Weights of a small transformer language model.
Size: 9 layers, 14 heads of 32, vocabulary 16384.
Architecture: LayerNorm before each block, biases, attention and MLP in parallel.
MLP neurons of a small language model. Each row is named by its layer, matrix (down: output weights) and neuron, and shows model dimensions 0-148. Each number is 128 + 32 x the weight over its row's rms, rounded and kept within 0 to 255. Numbers have three digits each.
A block is one neuron, or neurons of one layer that tend to fire together. After each block is what it responds to, as a language model described it from the Wikipedia text at the highest values.

L6.down70:089069062086132155184134087125169129123147150135174138067144098103073127136165122072109186111130136107116127198134157182062168099121158096126113146101203099145158177161194076073142120147137118100113214150139103114111169136118178173098107074087064142067127151122081111138136152114159119138149130140155112135127094142146139139078074095147128131170101081084173123133134115169140179100099109170150124141142167111107151120150068105144105114159125107082
L6.down93:123170129145134103190132073117147138090181136138103113127156155179121139103187127078119171104130107102143115156116093159032163125170140140137116118092084114141200165110149101114102170157132153089067074113158047164141082100084122134141169158129083178122110127122105169153098089126151139163130090127143079118141087138114106091120118157106107114062091154128099125122150151093114075128125124154110066155137115108097069131102068203051117087102119110158
L6.down321:079139093087171172112158118113132181135176142143070153093087145072103141136192014137156121146168180096123102184148141120131153151143112143141139160182118110120176117141135162142117067142209156136149180126137135141108120124088075178145126070184071117113129126179106175130128119098090081130112098123104128161130041115065122166151138090093073083090130144109102096151231121096177136119155170124115102109122120080130145165057111147082095132173176127132
L6.down509:085116139103066141125131115208117161136131162114143154123136126142094143138105137121063152154116162143128151125123153066156150080115125123163171128105140136128100163092136059082132149178175124092115112157128196117112094110115140152086101168142134135175131090090171154133090112109100118083169167124183062195186114131130091053187195104099156106124116134123082104088149116112113117141125133158111169144059114099162123091080143128175125107120122114129
L6.down670:139107132147127132136149126117119128053107159059126139119129139150125099187099174136149152129158104155131133102136084112139120169132124140136132100086087066114157119142116146071076061095220070075116122120106201101121065123061113120114106082179135149152093108112065061089150110087076209162148149131145119126169131132167130094162173170148104110165076083168136189128159071150181146115071170145102126103086080127128135132103121164063169093085104070096
L6.down1149:154071155061136121117123107152135071151161127107111112135097115098151129151093091147128127151106160089160161121149141106075117194098171081132111154123116164100076097147145140097183157156080145141147171098091095102073107129144123067118069182157106205120097110075158079123122166164117169111120198165105119074107131087168143124098137169093113164081111054156111115180141138201111113105112106133112148235131154126110141127169135091122135086103153091112
L6.down1311:150108091067143087098145081127121123095098179163130125123110113164151146116133140087122099111154105174156142141097149130093125018099165130128155085116081111140093113104172110122201134081115102125129169139217115154113096151143131082131161108111147100157121142161117110154105126152095082080158161142083124124082170141133144186144038157096123155092163091142081089193104076153178134123114089113069124146101126098129074128162171129192119153126147138095
L6.down1467:141135095120102145093080086168155096147087104091112127142085151106151130167130142165169159141107143153175168199169139117173077067090110065146126144134143102085119120090131174137112114119163103141151154072065185110062110101107156142124124159115122098104154159131109094094115137124125166107173098067168101097147093092128108113159176115060149195146098095127111126124095126150116137173112109165131081155114115109132110141133095054173122104129100101148
L6.down1554:073144105146083209148135116134147109207077116136127183119174080181135144129190111174055118087125124107114188184105098130106117116094122099150097153155119135186198140136121149115186146116173132118083129157070125129147159147135130124082162109118180143108090157105106087097137181167189099108132097121127118142145177106186139134128100146177115103111119161153091169142086129140098109107165102112141152000150129149174114124124076149162140118153053172127
L6.down1661:174128140124120155146114166109125084055158150103128194085155151174123165156131090147096122161102085160114168104129131106121172135159134111197128136152177088164132174133144161157126118134127110151133153088100188148107173175168106150138117050102133176118120148150093148136140106134157150086145203096143053105106090129113114142155112129129126138132094087136141138114169127157143107099156233164134095156081114103122143172126131117000120172193117138102
L6.down1837:072091142120102096123118189084150111082071057164157211160101125120124132126156115129142164066133142169138176111113112118167092124078151087121175101123115075128137137115048151132152154125129216140157155131140116117160076146152157082116148136143115099115148082090095080169108086157141102089151107080133124111111142078154193149127136086119142161098135147096144133106145154172161123127194168184148126109093114171165121077126115095129085145148109055175
L6.down1980:106073055111181131141145116096138115085158150064129106088149148088061102096140127154130185172146103071076117127084145101165095098206163174062164137142130149136110156154163118120135142128086105144089113108145108128150116151166153136111158126097105136132112189159115244155113133157103105108097109116104107136095100137140090113135056116112146158164119131077111106078100171114115103163182101141146150160131173160141130161160156124149147129179150096096
L6.down2278:108127121127159086141087069151111168105089034127142176120120105123171140156168159145187134108111169218090092143153179122130106139103106100114127133191148124134059164118072179128159093161085171095114095125084150215144160130122116073129115133145126091126173078105108108103143167104152122095143118125072141084109169167129147182100147184118141099112137133106112074176125105158103110157167128140136101156111101151066121157166114161147170120174125111121
L6.down2285:123141080122080147151147123072180106121112113104060156149095057181114181100130225124083118122149155197161155106130152097134122123114160127129131078174156102127117095159128081136176099098119127187098180169103212148138184112079103114110112121140112104116143080098092091127155158134117096098179146112095073134175160139108137144096166126141103105067174119085079119116109084133192155231096115125147118124080084128185105114038127096150102116129100139107
L6.down2377:132124090114157125143115051172167138112106189140069110124134135154126148085066093094104088161075098069145129124158133147097066165188141145151064106150132054134094108123136123105122158134102079105094145172194161168139095071086165120108133113117081168141170160163164128117137127119178088126154154164115084180149108146133106166102127145081108124086168132123089194201168150158157077140078119148077134193167110100102125098135115149156103170159153065084
L6.down2459:133125141167134143112124130111129088092124078118087147177160109076147097164160123161158123195124187122147166093166152118126151117110104131118100114148095097149089110132108106144194095154151136113106132137134158134071143130160078114118132136206120138152133095124112074138093072122139106102106115128152086115163132181103154122136101114091140092055050147149156143176104125133175200173139145187144170151108084104157111158101151116141167099122146136110
Description: First piece of a main verb, often a split piece, right after to, modals or a subject, e.g. inter(act), facilit(ate), rec(ite), plus adverbs such as also and likely.

L6.down69:127151131159127188148122194091081128110110073181079102087138132140132096148142161103172110131091114080101126177105125155122125092129128171182058124060152133126156081148142107136097193173137159174163104091195127139105173121088159166134114110099086108118088122130128185135142114109107163121090164123161105136163157136153111154109088135099127122126098132114128119097124135107138099066169108186101097088163152138071110138080135160172143160164154133144
L6.down691:124091110078145067032066151146112154162120142156168114171115115118178131104090139126117142115114100137094151178125124147133129087184125117047140158130113128096136159092112137170169166115078149121096049142116134162117123142132165122144136120172153127124146142173214075128107071150155082115121104113116170145107149073161165103075119144114108118073097083056194070157133143130141078198099167105104116115148107095118138101110120137183150091098174161167
L6.down749:182125074117165129101160123136121086143066109138134143153146090118159188133114084149180131128134142159099158127222181154187062197119136039160179073119132142097081122154105127146129081161088129080072173163105101130140141130145134158060198113105142078130133133117121176099103124127133151159206131106156139146127157120149162166145116136144173189129121165122142185136116165068130114099100098154094109040143083151141061084127123130171111111157134133132
L6.down791:125145132198149199094152134143109175153097143099159090111095157177130067100124137156155033154141165159120154124102157122092111165078107109143174097134106146136118129176090152086134107160163112104126116138111125110048108107131160160145109186114053135089125164086000133146097173085130081159141172178166170105193097138112162175105133113121138126108122153143123119117168135113153139178133129111155128117122202144143153151135099085165131156129107182165
L6.down999:199149146107130078082092171139174161125123118116105156086169089177157140146116095147138101144082057173116106097118137142186145154154104128051176111105108118070108132080116157172092129101104132120151069176105082135109134099090176129074117118138143082163069112106166173133094139154136153131103126147150135146124106156103138085152102159096180124178128104099133185138137181091132084164151118133123151170173118110078142137205092120163121183159155115185
L6.down1205:134068179138151136167171160147178091104122164106124092177099155161113064062155157097111141095123139151137191119114141155189116121102143087101164130130094124133182203102176150088105077230173094171119078114143092127087161050082126180120154103120130127106083138122092163148142151112138153154161154099125112138139192088130175128119115133103157170144155114132110101046108162092120095074137142250167155060150158153121093148100159176136133126140110099179
L6.down1327:177106103115131113107113062094136083086147110125147126105050087099107160121098190131112080125138190141117114147114113102143120168125116106152149080140091154159181138099128163115097103100121070183148145092114136145129119106160174123180077119066178145085130152104087089089118168156093105191119086059084102149132139142143144113177139157149119190140134112159138156086141155073133155145141113169119113107112136163107112141118186149160145093103090117176
L6.down1460:161135096153122129111067162123127067152099170161150171179124115107116129117115144133115100172060079141130176111089106137157178140140137118125157067148116109147116106118160135094126180144095199152115128149178179116107131160070137167157122111167115106116187181122171188111102180135149139140176166135130136156118148146117111151106094127117095163118130153117166136150105120125166062161137165121096145171162161124175071090112137140167116128058160158096
L6.down1545:152225136102100125129097150107153191079132139169136121128160153116128086175074133122140086138074057120147135143171067129107138147136143156133106130147146106129091104158124164181122122100136122165158170147184131141098102137062051109083124082119124130161098171106096154120088195111176090126158117119100113123118164197158179175049090159165127094134114145164127131093131132083136153087161092116166148168103112091045131105147152062081100072181125100141
L6.down1600:192097109101131111139081066110115167110135121122122141095126102139079147090069127137146111129049142147145112174131179192095164093155132093156114066100109179156105090122147133158095159131084118071172112071151077112061166169123146163139164162117104100146153128120114148150124147131166118135164175122049086168131154181116159095148100140139124142147066093169123105135049180097140098105091147031169155194128075115142113154159134111164118135144148128151
L6.down1707:144087114055118138144119166105086150115125103084145142155133173182072163064100098113144128091096174121120162103169162129156163153164124098126117132115102112189104144084130126161109143141096137156164126119106114179132127060123128103159110168148116127151131159192180083185144121180077160158111134109083044138133150171126136109128137099079104138080106084102119121137131139090140156123101168101147119049089138136145171165166108157081133119164110120118
L6.down2164:149130125119119143140122141088144086119177125115125114188098126152135174162081149114115117028095120109057149112134137187123095149123101148164166146132065108120171136140136137199147090075125152112101096096194151146096135128113159116129169148134075095137135149105117170114098159148139083163172152159116141164132146174107157086109113163149068130065150114111170121154152157113159071153158100137100165106123168145073148166108112081183166059094094124089
L6.down2245:125140086154149126164154064118119153132086114214111181117095087131089114165218135105131186121095128137059169127153131114186112153145083103153149120123194097119153105172203127112130155144155181061071189103202090177087112121094093109113152085146158149168176112121108131053078122056155097125181132107107106100104144139161119145115078168155141164125138128097147070125073099162164162133098160126096062036107104110126125127136123146114061102105120072118
L6.down2360:131083116131157075121142184131143119142083109200154153163104115198149180074165064119054114118081046121150099111124140114176126199143135077132152112093149191062147124107109165178147198137098145150149087130170151113132110092151165161111140080170141172154111121103110163155112124148117120130158168157138122149080147122158152135097166193118123119113088104086174126120151161152125072190114160144096129081177086144156135128105109185122140120104138082163
L6.down2549:161149093126111149130113137165137105184080153158122119147113098165144208170127112100139123059042068107141101138110150085146087165177133086162131134150139129119155172173081122159078149089112184216093123107114081141084165139063110177121122113185129105115107112113152204140075115083134122148143088091139151173128121166117129104141158139115106155143162123099163091105118142138109100128086100116138148171145142135122153133095137156162132083127139141101
L6.down2679:151129069034170164153123092075122146107128189128128170160126148151053098106127141113143178133134092071111125142104109145111139096128163056076181121124110217088173196144144085123094106113159122076098112120164128176091108169127146164148148116100089096120138156065092173138074171120117184141121191087162146094136116156141146092140075105113170147166148161102117178157133152117129071126122104183140154120100178146179119145112182139182138108109151079132
Description: Common nouns right after "the" that refer back to a thing already named in the passage, such as the series, the club, the song, the company.

L3.down259:132117124152090170090153135169096133182121132161102111103108153100114103149103127122062099109151148065109105139116153091156126145067127099122122141106179112191193068141115160148144142109212127139106139133133136111128144143156107059141132131137136111104141173170079161161137163135147122084121091117143124059122107135124063111136097070124102112148093131115074149099155147132075191088131179149138144074184158109201122134084085137133068173131063111073
Description: Word-piece tokens inside non-English proper names, mostly Indian, Arabic, Persian and other Asian ones, often in tables and cast lists, such as Mahar-ash-tra, Sh-uk-la, Ak-bar and Abdul.

L3.down2261:093118127061098150092151179158124128098152151140176076200131136131121178140204133125117152143104122156168172165134120087144138141138171168117116159197138105159171116152087085170124103098149093092179151113074091142183147066111113175117131138096114089095154105072116150099149184162171143107115166132145093075147119157130145125157163136134109098131119139138139142119090146182144038136124181149132172142123113085148131092153113143096136118137136126097
Description: Nouns naming an organization, group or production unit (club, team, band, studio, series), mostly after "the" in sports, music and film articles.

L5.down1404:104073117113109099053106157093142158136136101160114130125110163143154156118143088072090103166148054169169188117086139163117118133165143120120098109136137119138098131123113207130139132172025129104119053108155130189136147112206151077130107094121179117158128188117116055138134153085141153162136138149182145101066122182104131102121119142136202128158084138146128101126117196195088129204147141135068135173186104095117110153157096156131144166106148167095
L5.down1835:119120112170096161042089129197130200157086072154084119154135138156186116160103142100116060107175151140124152154126130134125090118090171161093101137128099184116090125161106109143188123045079153156150142153165130129206155151130122090108081125104120089118154114129134083184111160173135156104138063149113109182069113139138126141138162106140092127169126158145106111139147112218075137130107126180095137096145090076099075120105071101138171139135104106132
L5.down2047:112193103078146105124119146191116132143137173172133199187097171134130109181152049141132086111101111156106150127131134122168100143094121110107146134131091168165094139098138136088097145149091147121127047121104070137165143124191180136161127071116141116123179105093103169107134142100145138133170146133115075162138140125079102106048113170153123144138065123090169063131167117144102090149084160068102127098105083177177144138115113079104176118116160131157
L5.down2463:047075136099143145054170065096152122157098116221161089188151143090153079136106100146110159097149137183147134140124089092166128187170121081139179121090124189094108147094105130156132140130104114092071091111179093152119087083169115112152124161100126158139182122115128167107111144140173106175145151123140152104116115151164147134127169149151127152124123159097168139137132162145085110176079175074162113147097150139135145102179115219033111107116107120136
Description: Common nouns right after "the"/"The" that refer back to the thing the article is about, such as the film, the device, the program, the bill.

L6.down8:101074131107100115104165155099141060145163129135189093115092136152134151135132155120209198133145190131132121176087107150117133162113132120176091119120150173155142080122106156106113153118108137143213209124115131084059137077196132120133073118145159129116136116153108085104110075148101160143101121094144139097107174107158161144060194145125093161120054120131110151180164127180132121211140114135135138112129127153147093157203097119159159127102105104041
L6.down30:129148070124104135141114164191113170135149093149109103192146124182151107109144145162143152114081116126145103183074110085106201156102086109161133135075147135079038161135119112149133137127106094097118154178083103120130122170139058130126102109093132148143182100122117117121136146084119094144077112141043076107125114125099187109151174130179084096149114139113106071107125163145122100063150088156112150116065098115108151096118178078045061127128120113177
L6.down222:143099098164098099118127157192114101128136124169158127109139072116098177108117139116126120122054128119110123108141156091141160165110072156157083191110141139203180101084157192121088148091123177125145200119168130113155166161179137077162173147110141097099109052136162157117136163146117149116125129091143148119029132133105122111158136142115165174107117168097128134101115114128167065130118175118162075156127113118114153153195137034140089092156111130096
L6.down500:156126081147071196105161118143124092112176123152096115114121128187128078163138161137067104076199156168217112177122176131111136129103151133158093133129158100113150080119117158080128051199159132110087118122110096095150204131161088072148091120113155129115093084167092147114143176142165106161100155058134140177163160137122104152130143121106113106111140199098113144142109081126095168091138102128114128109111102132104140048115154168096123119117137128134
L6.down531:112176137079128146139103093115111124110101137231094126135086120101155101104121114084138073104163173166046169130149187150120105124118128153129129089081117162161168098140082154180145153141116088154223147137106123165092112123130097074143071115135136110111074109080132114144162151151154130145121085130124120105077189111156172135120155112161101164071167115151182133142102126133128087124149130158189112161144127126161122141172142148207174086141136143129
L6.down566:105202130119151110150130133149152115142148126118095113077150136087113117212056119138110102105111104179106114068124144103134157094069146124161122164157087148123126113169093105154117188139124190116121109131155078128098084129101139148187122123140110191225148124131155109159164120166141129088158194142107173187123143102094122131162101100141154156159158169111125133080088123095118127138066170103154092082135138122091076123132128123236115067196200096187
L6.down682:155125101111127151139154063146123080161155100152087123140175090122154105132129121161077135102111080127092089122098110134169120164133163135189145192134170152179085128094181138172114141100135152170118166117153086139140119139146056116112150126129195093188213111160165117141146105152081089128171142158154126108154113128102175110153079125092074127129122191118097080136132167098134133111144140170163115103104139138166086114118070138035156155146111103097
L6.down809:155195153100131065110106128132133131136136117144162144103161158170201140150115150101201148135178176131166152104100092154147104117165138094105070135108123128094125126045184129108063067087151068124158114185118117125127073090133159095057113144134109123107104096123146179140145153141108139150099125149106134136090096129034224179130107135122108094120085124098138150114126143159165155127101144126129135137090118134144119145135163142141117088138093192100
L6.down923:143104102122188148088108175135104173103063100153113133083094176091082093157120106144131168158113116119080146108187111117144094110122123105144120123113163128157092141149156131110070103152169098085105146123089128118168090106134133160113164136149146077137117166100121124150123160123104159147118177156092121119113154148142115077091091064105149082157175140162124135106144105121186125156145042102134142155132170150119123200134203164219114174117134116122
L6.down1346:195175107145070137121168088134138111173112146158105134125116127150144169092079160097171088113155095114103137142095148164197176121077171117174075122181122132158156155158107134108105114090150160162160139123106128126113126119158113114076089050093135076134124099173196127121138133078121160191160116161126178127168191117080162133120115086129082103166125163129108132087079152126122150112143117128082157101162099162131094102125089209145202113151069135111
L6.down1716:090104130111141100197086062127166064079153067164150187119116215073136088106094134144175110135173110135151180160103142134114156173121144150108157135137164129126138075105139122204122118120134104144099101110113153105124097116137187156057139115131152152116153122135123175094202145113106154121107147150108145124070160130127050127116129204155112154098155137087109155135085181074086097118132174107129104131128141147175190142194154121107142150108056171109
L6.down2327:126109134125114132088067162129198075129115179136102088115107130109124138145099160133124183108158118134092126122141119147118094146121078082191121188147122112111102083141186139169153119109111122129132147177058140124112101081138119139111098161100101044117104128142118145084144096105109134158149139155061094163118132134133130108136099106137137198124209205127120060147127165090073160139144103109115126168116112119129119124084138144130170133135179185138
L6.down2471:152159211078135155110098119144111192135115156090185144175116178115130107150209123081128192085124134126145174140119128114138090143094124077118170150156116088134176108054060191184091135143146160112113069091165095170182105111147168104140119144127157142129145152122145126142059097142170164105128147139060082118135144145160208087073080113090121136118160089137131194163153112110125123148206094188097094121106136191135164167179135138183154171092086175117
L6.down2488:153105129130090158122146108164101140135095089111133131109152170116151105197095172167113168123130077130186088115144161151237118135140143088097113127076147101106161143160091142161105161090169123163118149117116134138138153162096088103159152124130050091156166118104093174094131163156099073124150139148095078196077120089090158113115110067108090124152131161128148141157096157114086101128127189122091111173201127132161109144120095115135118116115169092103
L6.down2529:141166143119140135141154188113172168101089109177095123142089144171130153199151154145142109139154211105133169097083154081050091114093145120101168137123098121166128163097166099136107087133143072168148132094073120142124101112165087147111077171178131140083117165083134171126130118169081171072127107147110107112084134084112218116128093127156115129112145105123102138142191137129123164128111130165076195166093157146153111126144174124219106116119046161108
L6.down2637:116157163055104134078120130159113137118116132169113164103130108115170159168081107102107118124133121073137155115132136111124062134154162101186135161124116092140142152111182103116104115137095134157160176115093111066170133158156174117107089142141168127114094114150123136106104078111111115137136051136120090141097105141102190105117087130123052143154144112182124107195127113129111108124132143076133165133168119119130082110142046126119074092174133121097
Description: Word-piece fragments at the start or middle of transliterated non-English names, mostly Indian and Japanese, in tables and lists: Mar(athi), Nag(pur), Tak(ahashi).

L5.down487:134149175117119133103119158162140142165172075086114112125093106110137130136088173130151111121149160158122123085165135100099127196110126137139128111114094128120103146157083118124130080054096126102099168166101136103121145136180077118132135182110119174170113149175110153154132084192153153123127083174180139141098155145149088164162190148181131155123123129105175153172102163149164109145183147107161140127137147204078109153155163121109100115103071130134
L5.down1452:055106165144113094128112118128151127131130090145088118119217116128147151089103136137163169110151190140126090143101066149123104157148195125157117190092126132088098127112075154147163144130093177178172103114148153149156153164104138123105163141124199091112131113106116064062123128216096140116166118112077128148106149107081128199072126153078147107103121084117124111168158156162117145119099165124143086090083065158146100045200096112125091146150167104142
L5.down1669:099142148146149123125080109173096108188096089167176179131097153166167135108130180143107027133089156171096132156122151176097092108117176093166123129156094120138072157135107199148167171181101133118158153108170135218141185144149089132116149152098047094149139118154133121127097121164115146118155113126110125131118177108130172141101168118120125159127109108079161086149118110164191140159113125131120069089101124111125116111175089126155054090149152147108
L5.down2270:114130101157111112148143139149137149166134086142119094155120196135101128149120129083089111131159124127074155141094085115127113099102139127158090075153149093121154132130108151124138128123079192122128143196135096137177168154132103111108114148077083097094131119105133137151191090194186090153074138186170160160149144114109103147104088067156149084162103142144212097139157160132125168177155189123074105132089096119182084088120095047106102080136091143109
Description: Base-form verbs or their first word piece right after to, modals, not or did not, such as to visit, failed to complete, did not play.

L3.down1436:142122000085145024097113092082120122122124119180166156161145144150100131131123127126102244041156114113157131108134154143106144125142119122119139146118112113129116163142105128095109168172104140156079137130126124077148127105102143124148166137139142148085255155130177093144123125115112131165071144078104155116142145129139136149118116146142111142146071107120032097103136113131158153151111137118152129158129159118115121125122104112051144147048135168135
Description: Fires on boundary tokens that end a paragraph, list item or sentence, mostly the second newline of a blank line, plus sentence-final periods and table pipes.

L6.down268:155146192135137162129109114143066184090135156119133121121176193102110137143092086125112095165072119065137091115093082132069165101129121165129143063091173198111157159147146123126136121087135150098168131149126150093133119132085105090110097152126151124143055141111171132165151094111138155111148135066165158103129135156191152091202131127087062088143093153148165105110165144135181085140123109121104191111071128143134113159198154131231168132165078097088
L6.down363:129150169147115203181178125171160135156134143054102114074111176146163147129191134104093056176094082118103101110133102114145114213173120140107128110109160153102178132138141164102143118105143155104145109148113100147053135077129123176132162111162109157119065103106104206118165090165163144168119164180134150160106112113090140105096131127138110063121115102147188115103079107090163090100086146147146086132178088153105145140056134111138146181181164157127
L6.down384:122108131120137122125098090138161144152138100106131124142151134076160085094192135118161114125134101146141163143135132142152154208147129108171154102161177148099100104131083167172086136134099056150136106059131143103146147135125124130113176123115109097130069171170131123112116124109126102134212129121142172122175106184148118060101103127055143130084143103105119095104130097119194115113135116117090105187172130152112115115174106138141151152139077157074
L6.down428:156153131150130122149108155168159125161083142147138099139152132153163150151146128133142105125143144146108085132147129125095118128119136121130036088132163102106132103154132123085094120142112152128122143134114077156144107136087028119147111089166094127101059161168138176109160117121154108089148093148149184090147161089116107123119120102130123102128145119126124186106139145064168121179195208123118103203187132146091129095086105134187148169164076066056
L6.down732:136106192162127141123146094167170163093120140210138160104183110078127129128100165119156099126095148121121148113099094130137086115138126185095109091120170139080147170129111129093177150093181096152123147148115168108108135135096095096144142163125176110137095092093114203165099116090147123122142157096150104071096139119146126131109143071119130061181164098126106116175156111100127083128148180148093174162149138094167118092133096127230113131123096121092
L6.down1003:121126123171135155169179138126163129158138126098097122185134131196103127122145144143161078175159157097127123101143122120043149086120168108097122135137054120167124158130116142174135126107178092171133129083104153176051102093032048152159123108186096146116086157144118159147142091134152116159215142113133123170146151128110123115105136164150175121085093139165134136099086110135144123104155169140172110081114066117132097131120130121195107080157143109101
L6.down1267:152165115111091102147109114203142163109113143097151115128137120124095121092149140105133062150098138107120148100150138134113153146146146132039098160112131052137102186138143105144142107104172033168190127164188120115134125106185089114079129170154149151120051112155096195169137181122129111165157143183136107106054088160093109149182127134094139178073171121175129182098179100144124126114124134139143118135091110096080162098128155164211156117124172083125
L6.down1430:122138105120108190163159153138159128171147073121132149091093172082138148065141110095173063143103153161123125160094106161117089152162121146089123159104169098150065099124111134124125157090052155207142139119126157138164120110160101106146079078094083148110049085180128191167096162106141124147150117162155092107082083121166157140128126154126149155149105116120149090094121088129107162152135131129145114114203093127097118153139104175092138160139156098112
L6.down1619:121079108130134187202121141142109114117130086155145110129124131090130137129138132103086121149080129165133115129175158153136157109092142069138118205114143147101153101123126133216092146107086139113121128149123124136147174108161150145160127096111128166076064097133171114104127120110153107175089109137143142187056189109150149091132097074109121178159102172127153107135043170114154146143088107092112154110057130102156109103137139086088138176154132130065
L6.down1620:120123176122162171141133157102100169150129128154154147055200097146138151139087088120080075123142110109152115117127099100166118144167172109101118201160166128092048082130159121122152109176131103134175093152170098116115109165163135126107121126120136074146120075088135089186106161198165185154190143128131147122149126122138104137146145143160047099157159165142161100141118156085102134131101119140149136136144110061112107136126158121183087118145122123110
L6.down2007:151103069148067137129155174139151124095125143107105112139145122112123129132137122104144093151104070082109103131076117114127159123062109174113147119101174149122151135138108060172165078091145130196140167093106076208150170087137121130076068193155164120112056109080098158127149164135160153145106108119129107109122177188089105100112162108144160160161143120086202149121146119121134091177106101129138169140137151101138121163110098128163170157131046071152
L6.down2249:148173138169136109153221109127158130136163175058169063158161076151135125079088173178118079109079194087086109179123115113055154095154063164104099165076113126123172119134117143181112121108152133188117130146097129122119148187149146122173212127136108097086063087139132150154132090124133129154122062095103091122102155140175148135143169111109118135115140158130183126143093111078153102148104123136140105109101076168098132134136156151255131133169123098174
L6.down2316:107158170099146180138125152175123132128098121082136122152077143128123193182171122107142122128072133137131124082132108145124134108069103136118109068134092133135138201165112148210193125100130109103120129140126179145156084121089089194105113135145150101118074096120082119181111125090129150099156184158164098128126147102126175107086135114146115069102132085160131177155132085138174197103079111129127107159135120088097118156077153139199097081161100067110
L6.down2558:145165155079159172119120119148159173203149105120077114118130116119129137122088069116058092170146206171124156130162100099115151106110095097103144137079118181146103092088126130146081144097156190154180153100116128145192145093142150083109099095111104123153081079080110115181148184123178138065166153080166109156087113104176092167152175115080152132155161100089158101120111167114148133146090138120065175143129100115132103179163129109176074151173153138103
L6.down2563:136101141120151162201131170101127059127098136098142102131110127191140129138172150124103112168086170113110123119171153177025130101121146114109138184148168147123123141160150133139076127120095108124059145097143136086173131125154142190140126153037120137098055104105099108102126105088169151108121100104116116100115140147161138081117149142069120121167163105099123064134067086109067131098112099143131126171102185220109104116153162143144098085197160096105
L6.down2658:132124146166167175170157108087202075136182117138114119076170085111172135115117186157124101189128152133126105091130125137144189152092108129114101149112169187084197174146102127151098165060161152160087178174091114138133174133128162148106112127039110101122054082146164137121147114140140159131138080160157069067065160151089144131122106129149127127162118098093179123155112116094146108118116103144170101134118122120186065121174141092157145161126070142082
Description: Line breaks ending a list item, paragraph or table row before a new item, heading or sentence, plus some sentence-final periods and leading table pipes.

L5.down207:135140083114155118136065152189103134149171162110146140186095136190097151119119111131199165058132104132097111141138126169066092081108156094173089123126167071055147117136132144098117105109154144159113082091172150132157058138146142177081112094172099193085143130133093113131118109141110194126153192140107113139084104152108198116119098172124096153108140095172067076127126098172210087083109149105128125215121108052137134094135109132201161104154161133192
L5.down267:140152158061161073157137079189143102103157161118184141162087124168093139162104128209150141140155097209137081126107162176142137123141071122130128117046123199099168083131150179149125105097076184120127096126143129128101126108092147184065130109128112142087080077164167100157130129113157184125119085163139110182133152153160168103089132161146080147132189146140149116209144174140060127132082106085099195196103091150158135103123185118189118057117103132107
L5.down616:115139128124155127145174073138144142146108143126139131124104180140124170107091125081132185069148140152119145146133149160110139138086102075147138139155079180141115149152178121092148138112088159150147140154153193151070095144110176161152111139154095146123109097140087128135124105137120193149132160123135106162119131118082152114090106138089106177142139091138124128122184073169115097186127156125160109161079117134152091106148133109201081028104120112145
L5.down1341:099116143165118135149039136123098078112137158129103161135080149133106104120111095120116199085168143150160134138134128129142100115147138136165107151123079096081142115136116096148090059152164080086108147113105098149116149131117064122165128199139130086076132175157122170074158224077095150115131156159125120110128166132152161143152142088096157157186141098141106100107084100128088111136143183092135146141170159148184159147120122096053167185125098149107
Description: Short word-piece fragments in the middle of unfamiliar proper names, mostly Indian or other non-English, often in tables or lists, e.g. Chand-ig-arh, Raman-b-hai, Mam-ad-ou.